config.yaml
vocab_size: 4096
beta1: 0.95
weight_decay: 0.013
lr_head: 0.0063
schedule: "wsd"
MLP neurons of a small language model. Each row is named by its layer, matrix (down: output weights) and neuron, and shows model dimensions 320-447. Each number is 128 + 24 x the weight over its row's rms, rounded and kept within 0 to 255. Numbers have three digits each.
After each neuron's rows, "fires before" lists the tokens most often just after its 100 highest values on Wikipedia text that the model never trained on.

L4.down38:132117100109108169149138130106148114162134089175107169141112091151144095128081111144178088111096130129140151117120152102088119088122179162143148126129091132168138138120120153164154115142167147133130085108116110113161071175116108083177113142171159127164075164134112156101139107098105134128131149148160118129137120102138178102142113104160149097156125110116152161113140144141126135133149
fires before: ", ", ". ", ".", ": "

L4.down849:176147139104128126156112127170088140141086116128137120127110131126146080108118128109132185168137104146153147097157105157091129127183108155124121084102167141158131180156089125144103119148114132122155124129086112148134142150166121108159115144107124143114112119141097067158089142178139114098103128109092123174176140142144111150113118132094137129110122116113128120139139133151102147142143
fires before: "| ", "'", "was ", "n "

L4.down577:145127111157159135116130114135103162088139130143112125122062107126124176159108172086118100142111097132119134123120135112153084113129138143149135153123115128109136127115181150144138101097140158113163074132176128097121088116134135148132117145134106166076127125134111148136113180130142132152149106151149136123136134171105105119094147143101112151137097125078117155170161146102130109159165
fires before: "==", "The ", "== ", "===", "On ", "In "

L4.down421:129168127180151130133116151132126084115117141106132099088149148120121114100135106132112142124111131099084083163130118156122136139151138132157087163162110122124143133120153145126128111132152163157098116138186138126137117139123124167145138113118133115101141087159111130117109136126151142113106169110112131112133154118190139132107103175118127119156113099096156101180144088118116134134158
fires before: "| ", "ior ", "|"

L4.down445:129137103135149084166129121167073146142127094119121142090137118134107146134117141177108141135171092098118106139110126109074190107095134121148118152124124150125132112143117116113134099096155142091094150139148083105134184113122158144124114108154112131161124155141075139092144135133159149151132126128115086161141139114111113118140146138176126133131085106162110191119144136112130112108113
fires before: "| ", ".", "|"

L4.down617:111151134168130164128130120153104142138162133099163146129120143120138132119128135099127101143100118130098154192130090108143111124140111144125130126113138184119105149099132132165150117125153165123109162156090135078137127120125096115110116161155113106130094152132060151169177109147154110095123155123148107149135138111115120158137090137154063153157108122081175116089131133127150162126087
fires before: "s ", "198"

L4.down271:147149135158093129151170137128083157110168120136136113124109123111149224137138099122145147159114152144126124124112156141150132127110152115175146076101136131125120132109129125112118139151131118116157133117094126126108125121156124100127144122139107143134163162157139163107079138113116118139131108119123130069129120109110143150122139111121139117083117134147151159146155137133168146126127
fires before: "| ", "==", "The ", "In ", "- ", "He "

L4.down124:122129173165100097108118139090160112127146128132158126115141119119122119144127139175120107130152070106119160135091142079094151193125130089112107125131150146105116111159076096153162170149138128136139117098156145123151129119149117109109090129099152151148120099134140147100144148134114100076094130125134148144147123168113144134129160131110091133154134114108100120146164132121133183097123
fires before: "\n\n", "\n", ", ", ".", ". "

L4.down343:095128117127140153118144128117131164141111090129103116120097109131081126144095087124146153126176107114127101108120150147094098113146112154123160189120141140137161119114156142142107104123166127097164111125097119172135152149145140143144129137129128143114083134147137094115156091121150084157147078171152117091119139171132167201151151144160133079139156125120153113099098164151094128113160
fires before: "a ", "(", "| ", "• ", "ol", "\""

L4.down144:111130115114150137096103157117123139128103127131106167085098159132127114127132137123131086103174130091104125119157096121125108162103082126123096142113103121093107174123116120134146136127123114112119102157144137135162125125120178124132162131124144121117139093124117121147124179143141114143156125097118123125169113142133131118116116132149133128118172097116103121162138099157096109081087
fires before: "—; ", "—", "\n"

L4.down495:152103135126113130140114140128138150151157185175124137132154113148099085134136145124151121119129142109090097135110119135112155165123163147172171111116100108142080136133125128118123145114119150150093107114129148133114144141182138110137148096089142133115146140111138090132118120133101143137112109118113127152117141121127149090118133103121122126140101159107098156158153090129161136121092
fires before: "of ", "ag", "in ", "ado ", "==", "is "

L4.down115:164113127187165142144147111089141142160107126122086102147103143148080142153080060152150135144134144165172144143176147132119114118113113128127124112129163146127119066158111150141189178176107124132107121132106156130092122146092126152109117116135127143086116140108071113104112165145120122114135142153157127135125167100101138081127143095118139153119138124103150152145180096145134101112120
fires before: ", ", ": ", "==", ". ", "\n", "."

L4.down309:111107120103133155139160124147153150120116128104138119158158094089097103080100116127118147148139130084148127133113091136113159131109120187094147129160145114108123142132116137180117118154165097107154146140117142141134132144104147148138087102100113109160120148129133194174150117117139171127138114119150153141140079112132142165145142114131073178128102116102088157088179127188106119118162
fires before: "\n", "the ", "\n\n"

L4.down537:159111156140137122126127132136171089126140175074144104144112155136125078197093129124132132138126092101073125101146158153118141120144117141136105155103143125082086135124094076138115124141123137102132119130101123123139126122111112088133087120135128110115164099156165156088123111106143108151157174141117099160130138106115147131190135141112133128143139082136096123138143163102134120134128
fires before: ": ", "of ", "was ", "is "

L4.down121:133137134141152156129139107098122173087132087140114140119156112144165113188119090168110128169129148123150107116069141180111103149114130117121117129114138098156070123134142084110127134142130126112108146121170128134111103118155106113165078109134130133133129137164177159149101141113155141148155105158102095151082139106135167086137142129106106154169129154120150124174093107142111100133132
fires before: ", ", "| ", ". ", "|", ".", "-"

L4.down816:100148122141148082097122109158144116095165074107173164138161162075096142104101152106127169138131125111141120165161127164103147124128125114095142139109151164114122134125112144142130144149115111166139104137161093120115161148122104133145092148097145127135129132103133102110118180112122116135131183135124170138143140147138140165130152116144131126150141147135112153095101123110111151146154
fires before: ", ", ". ", ".", "c"

L4.down504:168111139124118111112129067150134120130084123122120110108103131126073119127144092114088121128134138093150150115120094112087087124134151118101111141131123112152122129107115150162112118149116129084155186078107133110158132161147123112114127156130150147116141089164132136128122166098150136175099128096131105140166099141151111125114115111131105147089163119132119112171130120141169097149159
fires before: "\n", "\n\n"

L4.down860:174162138131110127131165134141133133161132093101107123145146158174143097127118132133132128132117169143152158136078141118168134129107117105152115124149154162139140153117131106140105103154120155128105125135153132162135124088136088121105152117141182134138109076138158142124175156170102106100138131117133149152155096069119106106174125130064126123112150128080137111115135081136174099124080
fires before: "\n", "\n\n", "os"

L4.down388:126152121129079132144151116134118080128072135123127125135129157114122103104106129152108125140165126110098161111174105127096141117107115113106095134081133155114113141135111123122131120084132096124139137119143114127115144124112121094149114134125106184109142154111146130168112105140124078118122110116133128104155115120136127109123106142181133118103121109100121137136139146145128174157138
fires before: "\n", "\n\n"

L4.down327:123140158125106131111091106083107110127119165141108110123160158145149159118092129142136110138139101097096143102059155114085109110126155123097137097130143159172126124114099177122152129101150131157144119123126179145149125137099112173144150099115101123206098115121167142120131130075120067129096124125131113158123140100148112154096126154120085116119162157110155154141150109153138174112133
fires before: "| ", "ed ", "|", "(", "il"

L4.down745:146111139152148093136140136194117104082104114120160110098121169091115152151146121131157145113126132141134124126181133123135141151081154102127121115155106124107165113133147113134156124118124115109118123156094104194123150136109121127137134127112113117126161121126119145103088127099099132123172114133125149161140133139105151125145126124131126082098137128119130135106135126079104092115125
fires before: "| ", "|"

L4.down214:164156164115109080158091180129083164114162152123141103132111116120135113158116113137103123114156136122098088109158113105085132139134155131104108144146119134102103136157098141165135121063138130135131156159159201095142145161148101090149085156103162092133133104133141172127162137110145094098155108114150142119148128118151125112138084139124156128113110149113131125095107125088151117162108
fires before: "s ", "not ", "av"

L4.down142:125172149163075123137111109150117127145126135121122160115121169107122127155138112096127162116145122113123108206113111160104143133124144101148168130119072125158116130111138113116123114123118140103086149121123108121122142146152104140075138086083137157117120106148115160093130097154134141129121155150120125166112141107138095111124116081104139153115136142091152103144099133089141137134141
fires before: "'", "\n", "-", "; ", "i ", ") "